Part of a small language model's weights.
Architecture: rotary positions, biases.
MLP neurons of a small language model. Each row is named by its layer, matrix (down: output weights) and neuron, and shows model dimensions 352-543. Each number is 500 + 25 x the weight over its row's rms, rounded and kept within 0 to 999. Numbers have three digits each.
After each neuron's rows, "fires before" lists the tokens most often just after its 100 highest values on Wikipedia text that the model never trained on. A number after a token or word is its count.

L4.down1378:475501475525540469491482508508537430507478529494502498502500477501465553479488553527525546497495490520471519486476514528489494507481499514501460494465461517450501489492492544502552547507492505495553501498478472507482461509499478482488516542480494533527541489543541515525567493507513463505505510513487458456453515482515503532518491549523549531537487517540533484513545506461489525479458450500485528509510509500492495464486529481478486469459528479512544459500501519497458561494509479488483482473475476549484461468538501484512509487488486477509508473493514508494472515474514518544
fires before: "\n" 22, "=" 22, "\n\n" 9, " |" 7, "." 5, ";" 4

L4.down1228:491476468491492475521510517485483533510492505500504510461514460485538508499484557537494536471529472451516509471529519502490472464476472558498497481519456503515484515507483497476500491490503516505490547490472482458506491506513482497520549521511491503515532503516525484503504513495503502500525520457520514489516579501501516503481524442524476536477494455547569476467497540455480519510516493505505487536531518492504481507490524504479498504530518479513527483507488497478532510488512523472470470552476493484505523466508509486454450473467543520478493499513524496454472458499482538526
fires before: "\n" 28, "=" 21, "–" 10, "\n\n" 10, " (" 4

L8.down876:504541484480484523487518486516497529488481528530476469499528491493506513510502503476500475460495518556520419495536509458609454509495506534508524516499520463497481469456486524460524492489519491481477519508498534497464548489526507515476521494532518523516481472508446492506450479409502533503507512514485474501509562463492466515477472507481526481490550491481474518514539526515497515515513486548534512507522466470517457503457497520471510515470503528513498514469406520536476501505505490475493517500480548496531528504487523495486502458479517543505522500495487483539503510456521528467
fires before: "=" 100

L8.down2101:504483503482509476510529468529507540511518486527458511428485496465510472456500545484510429487494479530496532492529482480502525486511481501528524540488507500463492487509499481486502470526507523516518523477521462528491508459502461502494481531485502466477525495515486486449492479519498522553521514518507488487509495540468463499512471493486493514491519491513450562498511496541426497528486504516486491521530471533500546494522447568443515504495502513481488498558522477542480518513489520512525456500501472515505476519503491471471485483524536553505482497511500482509470480498461477500
fires before: "\n" 29, "\n\n" 10, " |" 10, " Dublin" 4, "  " 4, " 2" 4

L8.down2141:517530491511530482520515500495563485505504502551488493477483486472494515519514494547526513494482488497543477479547513487453481522479514480491519480496476490474486504479469490490518483562485468502503502494503456487502487531511500508545495516511505489512468440493496506464546497526538492539488486519475510509472514513528529508491488484501441522514462502520544499526493474522487506490541508496491512496505477527439479548523452471509493513515519458516516482517490509481481488469513519485479494505532486514515550480535478491482496485541556480476480553484517471527522494528520547486
fires before: "|" 48, " be" 4, " -" 4

L4.down299:516500471467508511494535494522471525490505523463537493542540546527522463463485478494487482492509571495541519514528515460481520478457465587490501517518530532504478492495490508496402499457524510495482536505456534507492502525508485468528533468517493531475530488504445461524478493486474481472511519496496532500540548504523537503496507491481468526482471503546593505496526499522518512494466515488484454514515492505518454487534505493471507496494510465517521538488439543515487464502499534519461494560495509477513532531514502478519474493496491493438484484512507505481462501501483520470
fires before: "\n\n" 21, "\n" 16, " 1" 7, " He" 6, " The" 5, "  " 4

L4.down1974:500500481470508479515521497490461510542521507507496464490512509473515461465439489524517491501500484468589494494501532473506524501490574530505471511499504506501479515533478497535507518533478509526491519496457500508461498508518489488503505472494460515537509469485469508511444472603463497482534546472519523500457453523485510539483499497477481480486463507499487486492454505494474545493492473504524505487498477521491499524472470548494531510535530500501455516541464537553481490513525506519519478501510487480564509491527505525506497508494540492504500510493468477541504509551507481491
fires before: "-" 66

L8.down384:535528493513500506461531515504539496503563459485509485471511469496503506555492490470482454510522553520457523460516492506480502470487518447446457514500521512518529527523491507559501514507504554509514507474512533488524533513541523484454525484495487493536517497522522475462500487514474487554483511519502510514466466473476491488514468486488514523486512504457494518497501532511533497490475538523484483544513489488498476463481515487509477492502492534502494503490493467505475451515473485505506533482501476469522509506492508508465529496490508513502466479508515491451508493463471472519
fires before: "-" 75, "\n" 19

L4.down944:513483465480530460493555528509490512504478554475523478503522499518532500456505510454485476475494547477540504514512500485496508457420494572498502523494501493489506483516489504516421501478500509486486556521460505503485518519518511484512524501525478562496516492505478450497515474485478460482521545523492518502507546504485520506507473462478490511493497507567591505498514524520496521498500485486475467501503481493525474503529501516482457475460537469518484514501470513494500463502498492500487532568514478481506523535524494518530471462520477474463493485522495513517457469513498537481
fires before: "." 25, "\n" 13, "," 11, " |" 8, " and" 6, " is" 6

L8.down158:497482509506437511494488450537466460497499496494511536494497507494497518487484505544530517527478577475526491508523554469451475519507481507484473502478497499491519467525519508467489495535484505471528511451500484463523490555519474521509491458505497496509521505515487496500550500543512539500502491511561528511535535473476598473488496450442542413525441515532523472503478478486442516498471477501533490504467508468450480472475479477518494467519508465474558513531499524498478519476500489528529503505489505496516520513497516491491436480497538505500504493495498490473530510502533498545
fires before: "-" 90, "|" 6

L8.down1602:517492451543483476488487500518526501499469516477487457532502492532543536491475509501471520483538495451500477512495515508479550497491524583486515437502511499535506496476525520499488521481468494512523513497489470446503491506498526517491505523507513505479498473472536521468499490542486506547530494534487479491496524506499533540525492464499436462507522499541522516485496478486479482500505492477502523490484492487481465550528503459495515520460466518471545505515476532522504532467549500465549481437497452534496511505487480465478468530471488508509530491514453507486477471535517511495
fires before: "-" 43, " of" 13

L4.down2266:485521488568493489532538513482494528526522503471520516473540463469521483485492475507481523513481507493504491528471492460477537521529481529466495475489506483527503503479510487493462488463494522498453502518465489490497502496478544482557449481488506475483503509499519516498500513490495494491471463497500478506498486488521524517493528546451507498509514478484465463456495500472495492518498504487499515474487457525545499499494508497506454502487494515492542494500538487543492517515530506494511488458474546475487500503479489470474529495517504540513487522460501495483464521478487485455
fires before: "  " 22, "=" 11, "ng" 8, "\n\n" 7, " Swing" 4, "on" 4

L8.down257:498515514527533476499516490455515509522521502482518509498515470453510505493485497474471550537500491461493493480502457485467526483525493480480507499495494527526479492521572487534508506506493468471526518459524458520560532452521536514519534509496502521498466457475505476519514499517507469527454508498468527484499488452537535459523484510519513493516538524481538532466495501517507488514516568467527498496500466469455496515498491466482563500496462490516474499470537484495497496488509486522510504463540474509505498502546495476491452544500494513502472538471519467460453468577508488558
fires before: "," 43, " |" 11, "–" 6, "-" 6, "o" 5

L8.down944:467544491489494520478514443533485520507479516491488475516524465499515507519507515494521466478501557549527427520528495470610454496476515539505497501488521478503467479476487496472491516476566488497496558523489532482492531461509515470490507517540520501476485482519467507521458497394502563500513493504494506513506560489491474506492466491468507489491500511497513504518539514498501517489498491531528532501505491488510491479462499509490510499476514493511518522452431527521490497510493507521509510511457495485496505493478522505498514447471487537485530529500481496547499508484521512505
fires before: "=" 100

L8.down1935:478522529507526475475506461490511522510486474485504494528456514535469533506518485519524524484515473469532477436528501516474494495501492501454549528508511516498476481552445512520572483507520470512462509477497518518532499532492468491514477468512481474526483506493532443480518475479511525529512507489527480530525478481491536506492536518474536538469520491467486463519495460505511531516483509488512521492514507533520542510502502512459528522485479489465516483516496471510495484502494508508518460485545550490496534493516533450493521503500474521579493494479484439524484513515500505536
fires before: "-" 47, "\n" 15, "°" 8

L8.down752:483543510487494475490529445503480516504471509499484485482510518476498495494507499500472467472497496531482415514548493473714463481493504528534505506503517466477487475490504483498516483471519502501494528523506527477476507498521487500499516534503530501511494461506466497523463498396543543490502505515472502507484533469523486494473473484483507511482527478473491500526530510516486506502488479519514501489499479461504468499467511511506487509470513504493528517490434491530474502496475506489495508496497525482498535501506502485464489480485527533482498498476493486557513507460513511465
fires before: "=" 100

L8.down740:504504468533515533471528548509528526489514492521504469499483541512462503506480441493495490519493518475516491487541482458467511489466535477483496493526541521545488491494490496510493481469496521495488502492497503473526492499478523495475538513489508506473506521537516501523467454610491483475494518500508523526514502471515531496461475477497496525528506526496500581495479476473473490489521537487497464515469445487478476514536490517490515477504537539527487505569480519404528504467494514528506499476516523454489499506492486500485493491482500525505472493474476467485483464483461548512
fires before: " |" 59, "." 12, ";" 5

L8.down481:493509508482555472514493442484495494506487516527451562420487528493508508502502548499512502536516502496487468487506516516443494522543501457464486489518474482489526487505467497480561501489488498503494488501518489483508509477510519491541540519491520539498493508484490515533506518502543520493485495455461501537443529536505504528481502488503538449484511489535474523478511460505508518478530497507460512533539500521484494493477489485536495532520520512494495520475515511500493551461527469455446478462546512495490518501497477483465484529526554513495498467504529508531477514453520528510
fires before: "s" 31, "\\" 8, "\n\n" 5, "(" 4, "t" 4

L8.down1253:520504510487542539491492492479485496518504491460511558543500510489494490511525445472495540492521472470485474505519532525483519483494506587481505500474529497488471478503503493535451458503510516463504516512473550497485499515466525477521485461492490483492544446490541478521522496462478511546489477513518522534501518466491518469485478498500526531518489494533480462482502472522516473502444490514508497539513467528515507516521540492484498541450529527500476482486524492522565458525497533509454522517518523490505488519542538516510516543491497516549533516490483497498525497489467533512
fires before: "=" 49, "\n" 14, "\n\n" 11

L4.down1318:492507438548487497489489512498518540465502527479498480485500483492540526421530500496467494541475448494513508525508489509506478477495483612509477498486504494498511533490463519489500467465455494501498534524494495518493485515503538503479508449504501512520494482484495504533516524489479548531484482505495496508477515449468493525521517504479467569482506443510501535520516511538507517501534492551513499508546480497503505494521477553516490494456476525471498491511521522490509499477466476495504483504529511493518464517500496499464479501489530519491471512460464493461484494471507530523
fires before: "." 21, "," 21, " of" 6, " =" 4, " and" 4, " are" 4

L8.down1824:482508497529475529511470533485487538476491462516510470495474518475468471489506511479465467543486502493505508469510460490459519533537477497496545473498488577502516498487510506524468471522465540488513481509519471486471495524512515497519527486508469480477518463509475486526516489504495516503528517507514505470502474534493473486472476483465498476483479513492475478509489505516536441516514550466515484538487481514515492542494463499492503504489472473496516480497552464544498485471480496499497486495510460490490466528498497517531485522505481528441504476538541497454475481521501509516
fires before: "|" 82, " the" 4

L8.down433:531514486542472542489448505483528492527454480506467519502508516414507498506500477520447525500534472480502528481489528543484509534503451474494498494518550534518476499520547506502451515498495470495442520474501489494488469543474524527509497471531508529471486524491482525549458486520497485508498532522503500501511465473492469519472477470480548497512512482463499564474467511480501510526505515514481502477494478485499532496503486508484474513501465507527520496548486486499504500473488494479501500459515517515502507493520528504477477499500499510523474511497505448489488507513442513446
fires before: " |" 51, "," 8

L8.down2244:512520474530475463502458476504501492500464512487524502463542451474516526493496509485513472440486548480540465531475509482610466502542517536561449494479466497503506483467493520475487468481505499499527473499479513516537467509512508553470523468518493501457497520522513504491454527439532493527477487502479504499542520509524512514512513507462492471528496533455454496508502518527505501505510451523537498489494514481516506526502445510528479478505490506504500509478498509530564494483520535497524495516468506498472524520511495508466471463484513500519483482455516494497535512525477503559
fires before: "=" 100

L4.down1894:517509489512513519467495488482543508497520541528480479521511491494471503455510500525496483510470494548551487521522508503548481472439502547520508548526470458494476485519516551548538515527453445463514491508484479494515495470478515491475484523512500495526457544485511535472517478522523487486489524550496511467501506477493492492470474513500471482483522491483500537518528512512506504494522437544472514487491505474517480475461507522514502489492504550515487484492518531501484503475513504507524503471513489535534466504516484492495553485490487493510513556458448516535485508473514495491
fires before: "s" 43, "em" 5, "{" 4

L8.down676:501519511472462527500498446478520500476481512515493456484514496484505497493516526476484489454492531531440475460530492472636473509496465505553486490526484476515499491488491514473505517478546491546501528509492519533540555500513502516513509518497531557528488481500463485489509497463496545522496491508483490513483558484492496479459473469463482535481532489519480524536531513523512534494469496527534497546504460495527497490522519498493520469518506505497518515470456503491508492476507505486500532452519489492543536506487483448484513473474508526503492479506489488544496537467523539494
fires before: "=" 99

L4.down389:517533500474518494523511517507471502541504493485504483473490472531481483546502509506536467471488510492457476497517478506492469464515513517499505510518490481504499542498487530497435499499497498472459502495494508459489478481518531477462476473490524501440510510516464425503510537533497485530466532478511439474499478513550460500487484511485482495459511500470479498477485521478499527487447516507509532495475485470521509503489501507480508514482483515508474511517503478527517461510492499506510492551483499523481488478506489509471477517519477518503520477462516546452453490490504517544
fires before: "=" 35, "\n\n" 20, "{" 13, "s" 5, " of" 4

L8.down491:488528485532468505477469486521507514520540529490499502435509487508524525499533497492487464533519482453519449538514556512446578514460532459525494467454482486548499481511487493501465469502507508492484508477521494486530507500547506509487529510462501468498513465486493517457500537490520482548476525501530490463546472503538503516495505509454481498478527482483473536465518470496485511516468516510470550476502467487451499519495480500505483512516490462491484501462539520514497543510555494474513471520504455501503514492501511484448470518499537504522496520515538474532454517516533475469
fires before: "-" 24, "\n" 18, " a" 9, "s" 5

L8.down1820:514506479484509518472486520479467486474516480502492509555499472500454506533509508501516476493456482474511512519469488445497501514483527559480503499487527497477516461520495525500508487459504492514514506475470520515481497531523541536473493488484505516459485484494512489496506501537514523557469541505500476455485458483536478531494501496478512462486494492502511493517483528468503522504547477512506506490464498539495523511509504455524464506507472516456548530465512522451470499506504488508445499472483463539517433427428473533542533473455461481464510513489510516498502518515528509523
fires before: "s" 77

L8.down716:478494450507553493477513495496469506475487470547513551495466533500502503519512458503510514499512533483471482471482469523483502481512495471498475467481465507540505538499519521497527504512525499466520525454479539507505489520546521516511501540489484466546483491491527507529537534534475481526513545502546572495488484474506494475512483519462468501473521495493511452514506460502469512486471501486514493466553487488494502479512509493516502491554490469493504485516532491518523475489536479467490491547484473540465488488495489503556494506479457527504453510497517529458493528513486516498
fires before: "–" 29, ")" 16, " |" 11, " ex" 5, " –" 5, "2" 4

L8.down1530:479463492480567510521520467491475492475504498462539472500496504482467502468548489506495465496473507486503491457474485527466496482465524496456499532488517539499491503506517476501479502529498533509525459514456524503506511512466512503495500534493531478463501492520482490469501460562465475531520531556440525505537538517518516496523437504491502498504506480531521494490524503477472517511495495500519499475513541508522469506478472503483503529531481534552508529497521492475516488500499473493486507538488469514500452453513506478482493528518515543537505491522486459477500526499517534465
fires before: "=" 57, "," 12, "\n\n" 4

L8.down599:538495471519481519503518493502531500503475507552488526471507483488468510514518499509488450540514483482500521485476490530482440493549460550522498489525546480526447470474524555531473544498501488486503483514531464467515468463507490510549503486443509518513542505510511500498533509508494494565461475518534441523520453508522513521481485471455483476458506546470470521508521459502509487503511470507479460456462487491518535503499521486510504504504477548554552507465482533511461541528500509505499499492538496519539497522422499507504501503472499481479501459458524479511520485483473537472
fires before: ";" 36, " |" 30, "\n" 6

L4.down886:492518483448521477533529454509486544483524534471511486478522505543483510500478530528533516522489527531511522504524499515515481540446497592489556511482491492486541542480522473473499499489508484492478524496461538472531539538479471485501490503536511476491506507492475572477468501539500481500547520533498511486482475465479547494493530523492489544549516466506504500543529449459500543489541495463498523494477479494522496528481485499532499474499494507505494496501534467492440494514515496514526520498478491505490526495543508508486481502509522546518482465486492525513524505527513504473
fires before: "-" 94

L4.down2044:486465458492488514488520525478506488523442551520495490542517522468510529535511479535518482445487502516471491471493492474503497481464533453503466533519501525518535505487514548511551519492519499487509459484502521525515514487511517482488504497490533513482542520524491482504520536559522537497495483486541501423498507469537525447491516421510527514531461495545483493486533467453537504465430501483532509527494518477494494508527469485528510492499506438547500502506467504491475454487548511479476557476441493474486544523493524525549490506482477473475495508525517559504514499468474533471
fires before: "=" 27, "\n\n" 13, "N" 11, " of" 4

L8.down232:501511540525506534471506528468484515497460510536473498468515520522471532525496461490512509481493494495507484549512502478478541511517484505471532525472482465491487507531469467488492510469484483514509497500507520474524492572530512514502558461486470489489519516487541523510512463487468508484526534531465526494461494546501561507500510526507550488493503485521495519532534479502493462525485529450507511506505476490477442505537505536442496510509484474492521497536461491510517472516487467499496473501527539484493501529493564507510496554507532554501480500487508501518519514466443480504
fires before: "-" 40, "|" 38

L4.down745:506506514514464483481557501479519485491477504480520499479507460506510544506507513501482513494489548509510493482538489472462491476492498493492513510525494473468507490533547475490491496433457529456513496501543530465495508504507535541506537472530494512526508457536494498501491485526462499494487519504513541512495552521495501526502473517513481424468534510548520506496514500465539501495521499481475455496519557468522448449491544483471466498468485526477464510480439524510509533528512513466528483495501503498499513503506445496487546465511529519510503478491518501487501487517491521484
fires before: "-" 59, "\n" 27

L8.down1389:486551480488491513473518456485488502504493509520479468507518476503491501513479534488492484458527536536480429502537493474623452489479517551504503512510523468494491482470463489488519517494548496487466537512501537499478518490521494489474522494508507501489516481536466503533476500384503544483510498504489475509488536460488469490470486499494502489492528506472496506519545506513508503500483471511505509509511511512489484505470500507500511505486520515504526541466438511548525504490489510508510517490480491477518547491486522500475512454478520555477522498491491500565496530465495510468
fires before: "=" 100

L8.down1818:493527474481462523454498546502532501480504484492494492486501532496457450483490526499442484529484526466466510532476469520473496462490465554477496474519508498543508518479486431489466480503481513491467504489477534509508553536518558545532507475502538521526536495519465493488537496468510518559514452491494519488508494500478487456479507534448513522502507505527510491472546497521489497484520532485516497484551444504457545500492509450508511463516509462460514517519522540486529492509532543487481511464501467522504526514526483483483484426506493491478472501480493488492498496478502520493
fires before: "\n" 47, "\n\n" 9, " in" 8, "," 6

L4.down1094:495473503495514508489527475492487541475475489529515498522493518497503517504477481482513508532476537515521483452541513494528485456473508524453504535499517494501486510499512524490514524486524486506557508447474558504441498483511536490510506507519512495517496488519513454497472493532486462520490510501541572486488518473481498497498437494474494503487456513565551447473522508522519521515471539515528477533481473510535471510468522489504502534536537527556482484445518509518526494475544523485496490519477493486467514488503559513554483463495481478519508499487507501509523487440496504513
fires before: "," 61, "." 8, " the" 5

L4.down1189:523481431523518489488499516475476516545501537465514504475526524470505495501551506526497506477541489486477479473518504465490522514485485506466500510489520516503516526463478541493503511471521505460525511498441493534496532534512509492515540552509531517482524485552477486551526519500500528476485523519465539522470543482524506500440465471511506497494527474534523492511547486486534544496461504479518458482497462480543479484514483468506522503480514457538567535504508503539504469485524528486470499497480530502503493478514485477490461528496523488518491486472533495463498480474499524513
fires before: "=" 33, "\n\n" 19, "In" 6, " The" 6, "The" 5

L4.down1342:505501458511523477477487547456455463493506501498513509459477467485454533536479562507503505489539478476504479499468483490545490502515478512479490495521510514486502486465499490531505467507525500485511451498468440535503468479515488501491495510446487494510529452494521501521518523512497528493492482438494490474448470484496516486529509496509488501506559483489514483501469501482531490482477465485503501504485481497499522501456494488503495534549489457555510506485484514501544482480501500516494459475487502501479516511476496476471456533454526472498546476484522465480468470515504498527
fires before: " |" 59, "\n" 11, "," 5

L4.down1249:486501456496468458509512506493488501498473553525470490505494510448479522522558476521509533446518463469456463509508517495522486507454531436492502514518488518511531535494504508525553467492493491495469455458477470508548533479515478515486533526494498505500490487508541520528547514557498521450468486493478494466517473463484506471477486469487510516517449476533492503494535473493469512450484476483520498487509485494482499512524508492532533491508542469532515504486498536487520480443543516462473518484504493486502520494494498514525495513456542486541491505485513516488511498478519536493
fires before: "=" 46, "\n\n" 31, "irt" 9

L8.down1055:492534505503494492452525492480499498484470516471492494501528487447490501493477508511519494505502544507466427510501460475724512525510480587503485518510490412507517494508476518498519475488510514492488491513479519492504527485508492501488509485484518503502519463489511523514467492429488536496496495531497450505460556458574482529497496492521500482508508510536480499517505489494505493503480496515482495503517483477522498494509491516503473533484565484475504486484460529543520504480497478511508517508502510510511528548480481508541506494500501503508492511475503517542472496492509465466
fires before: "=" 95

L8.down77:457526553498458507471504541511484483516447496492510486486516471522511492504508506503496468483518505530497488461494500481627532521491501519515511507521446516485533468504481543492536533537519488495507506518482484480492547499519493486447520503518526504512502481478541508507519494495492501535517503483485458496514548490522497509482488486480441491491514501484496508515495526510517500492489470512512515477532502470463468562552503507478483515497526519475480526475442562504465490504531502516503518487508471499495541522512497487450493510501520515468498489521447510543456478477546558494
fires before: "=" 84

L4.down2073:512485495493501496497525515484530470494466558509506514477497470520497519566556481513484478499535472515461498544477447503488529496478508508502476500511519461450530495493500487471511509509472462501476559482514503506500554518528554533487513489509496494467544514502451516482470475526469483514499523473526503468533463505491519482473525471476465471478512480497510479497462470466502494496515507516483475503514515514499471521551531453515466477478523530498483487497486498484479541515507512488484488474504489504485556496519481556511544512488489483519499526504521542504546495505519498468
fires before: " |" 30, "\n" 21, "^" 8, ":" 5, "\n\n" 4

L4.down226:530514463546501528485522467521521483484490458483502492523484498515463518521504502514479511474463519450526478499504492478521481475489552588500521500463502476543528502501463484466554528513437493461484501449498542469521509485494448516532536511557531493516510523503502546478461499493499498490555508461498510513533547567507543503505479511512513470478470510555530493477485553493494507520524491486520515493490495523479489473490508517517509526485531474435531496462496511511508546476499502501511492506479530512516533503517505515478524486464509489471509548452533515484498562467495499519
fires before: "," 31, " -" 11, "\n" 11, " he" 4

L8.down1667:503510471517481533475465496516503490485476508485486518461510508476482509531531528509473512478543476479509459500485508498527540541509494476477518477528506486499482535518480452485522512506491499497515489534503519512443484475453497479504516506499500520495483491491536517510488533499533517558467512495484476456515470461516500469456482516501525482466450518487534509495490435518513534486462482559489527487491498454505518484520479511518465480517498486554495506452514465491468493496519511504462466478494455511492523469481490532490471491480513452482505497460496498535483497467545496521
fires before: "s" 67, "em" 4

L8.down1116:526508493471449508487516494471545476498469469521516495486497519491475475490517491466513497469485519476453469461497477497652494476484486584478548498479472471518474535522484519518497461504527484503505513494516492490500521492509500535523502472537568494496532478529537483496479461495480530517538455483503518495498530523535538502505481533481502509503522512492457514487467517510457525507480502481552479471510457476526503510503536517480560480477498494477523502496501472517494473526530509516471516498477496514442490511522489483520486464529490480502468508510480539529492505516501485522
fires before: "=" 74

L8.down2263:508520512492474510477521518496516515496472542464524500489500537526520520462474491490487502493494519507500495537511483477656538509466497555504467459470482468494536509493525513482528472490493529482502528498469503479467503509525452499483531496503556481521522499501511505474474479505490527472480518493515460488499519480541493500520535475486486513503539461461504503494458499538495556491550480488539510497526489468496515489525458501470506547510490510495521496487486485506491497501523498476519465483513477511516504521519510498459513497438510491500494502488486502507479522487522513487
fires before: "=" 66

L4.down527:501473451513505483501539480477472524518499527483521463535515550523525508499501532531552532470531506495514504467498560481459498475498447614477498531475508544521500509498497533495502506505505473510490526497436494496535480497484504480506527480518523539492516506474458486501477486520494490514488476478469516479476539465493541529515479457525485509490510534542524482506528516507539511485486514483503469498539512524493435532510525495541518502508472486538553534529517517509528495480467521503507543522496540480496521482484512453490486500528505543498478456497488517488439478495480512481
fires before: "\n\n" 37, " The" 10, " He" 7, " In" 5

L8.down650:526503505538531490528529453499503460523480516485522472568505494527515510498514492486530469463512508554527439502557489470587486515457480521468479521508555486472478492467484548506506460519535502526494558526487493526503510468518486521524497525510514548522462482479447488527456469447494541483484507514482480485518560493503459515489477534497540462518494489491493487494502538449519534473490486533490516513475480506538461483479477513505508526486486526501524552473419526513469470501481530486493486482486539489519486480498478469493520469464516548480532515516482486541470502493474511456
fires before: "=" 99

L4.down42:499487503523503527525517497498504524483485494479524503460480529506500482465489501513523505517516509499518451467506529524523526493487460484425500490494554493520507501475497529496515519498503508532512486469458535523442490506524527531506547540524484503516524482502514513497440528508500473459519500495472511497543532520522526496515455500488497555483456495538522511435512483505519505495468523502489497487498500528492484450480517511470508535529524461511471493463521495511485493502534534466514487504518503514503496508514488521478515491452524490505516510520531510496520532502485546527
fires before: "," 41, "-" 21, " he" 7, " the" 4

L8.down1769:499492524517527475529501499497475523515494537507476512515488507480532501558539495517515497522463477537504483516518481537433489463509516519499486485502489489476509521466465492481496439480471497501481489454545483506482429460496499504526505515507471517523472551494471528556494473542492479462486465507492459492559516472519484504549520514554535522486517482509523494479527494486504537471538508477475481502471534463476478475496520507478482473503503513535521529536487505503470550470499483519478459515496543502494510474540478456475452475519479545515479527498514475510492539532467482500
fires before: "|" 39, "ly" 5, "\n\n" 5, "\n" 5, "s" 4, "ry" 4

L8.down2203:515516464503484479497506496473504504521481481531473494520454541453505503542514534525496482483538482502535498503497488519479482492500481514553512526494533480508465483548519490547515497533538474418497479526497527479521484503536508533505517520522506493516473517511538515491546506525477473464482507471506495521462494485539525458465535500459505495507475482494514515539533493495485506491501509441489477491484486517471532514467517499482505473493520462511509505484462525492516469505489452520489495474519464530500522500496526468521517441441539501458508499487535484537494489444510539522
fires before: " |" 62, ")" 5, "." 5, " (" 4, "\n" 4, "," 4

L4.down284:478525505498530489528476522505538458471464492507497478471522522467504482491508489538439487509469487522501535485498485511470502491514527471507482511487508527531478545456493553546508484519505499494521497521506529466490517540508448519510541540518504482513520486505509449511444517525495464492522501532461515470501492482490522508496498489491528503499530460457503508512504535499493502537463492485501503500520492542505528505482450511484526507538532452505508472516472525492543504441487547525470508488526522481486522524513494477451513498480543496514541506511509492506455482470493532458
fires before: "-" 48, "che" 4

L8.down176:469511546468452506508492481519502509474503465479513513522474484503491493479526514506484476524545525518532497518526503467565535525497438591502501490492499515533487460538474503491455512494541500530515519506530493492550526493526498516514501492464507480513508504457479533515493452511483517466488512500489483477503524510488480471481545480449471509494521485520489536512496494501495471507513531538507529499535498524553509471547526514479495509500488554498520510498445515467511516506517518495507508501511472503534510518489435424489494468441515521460484472509511491503467527499487537478
fires before: "=" 52, " the" 10

L8.down785:521487467521483518514502498489561501488543513494490535458462477493510512472511494476513475515491450486502494452516450521521477485506498459477528509527507486494509564484484489523517471526470541518538478488519458478514525549492489490526500504479473491511545486518499485502511516482493453506494522520500482469507436520495520535492527495502476519491498498452508498476524447499504511510517522481493462513479465486568535508539511498472511476516515490483568478479486489450513511506492484514465510527513505552549510452483482504461489502493494480523461485476512503486492526563519501516
fires before: " |" 26, "=" 13, "." 11, "," 7, ":" 7, " (" 6

L4.down1582:578518483526503485516467497544498515526497497448483492479500520510468531504544480491524497494475524489486512543487495475495521519519499486452461486530516456494503515500504479488511527510497484479540475463525453526514474520441499491510544526509501532522520484512493516464513505550513532465492498524495505511507563502492523510490491550515503482511447480505484497488498452523552484483543500496507480470541498510510450532497492461526478538458496473510471497533506526473496554473529449466505490537529500541544470532550507514448511526475504528493488521501553493486523532460485536498
fires before: "|" 97

L4.down1991:524511505534517513520496497491491507532520506513496494462473490453522531485524525503473453547539502473472501473499503508486514500559518545487497500505524472524517524509511477511514502540512521510519523500529476535473493511514522466550458456427485467508549521523535494461533509442542509524517504536468496534491485463460554477516490478459504522510514464496485526495505491511520466505455513509515478491477495497512544461486509495514482514507462518471525495532566472493541484470486509490501495470484516558527486497515470515453480519511517531497491496491508500473520493448503555497
fires before: "=" 25, "\n" 15, "\n\n" 8, "{" 7, "." 6, "°" 4

L8.down166:490517527499520476496495495446480432501452471484523545523513520497522494515526471500554506472464473442488543531524530492474454483490519488506499507468512475533498547496488498510466468485509481431494520503499494473533504537514498489519541460511503491492530502536482500505513532559492469518486500503475512562488526526497480507502494494483468477547484489542511465509520526552489490506476495470504446450512501534507461476532520513457501525532481479515471486494532507532551476511508525508480481480535580467482520552527502506506451507503565505512509559538468531471482498552511547496
fires before: "|" 49, " film" 14, " |" 4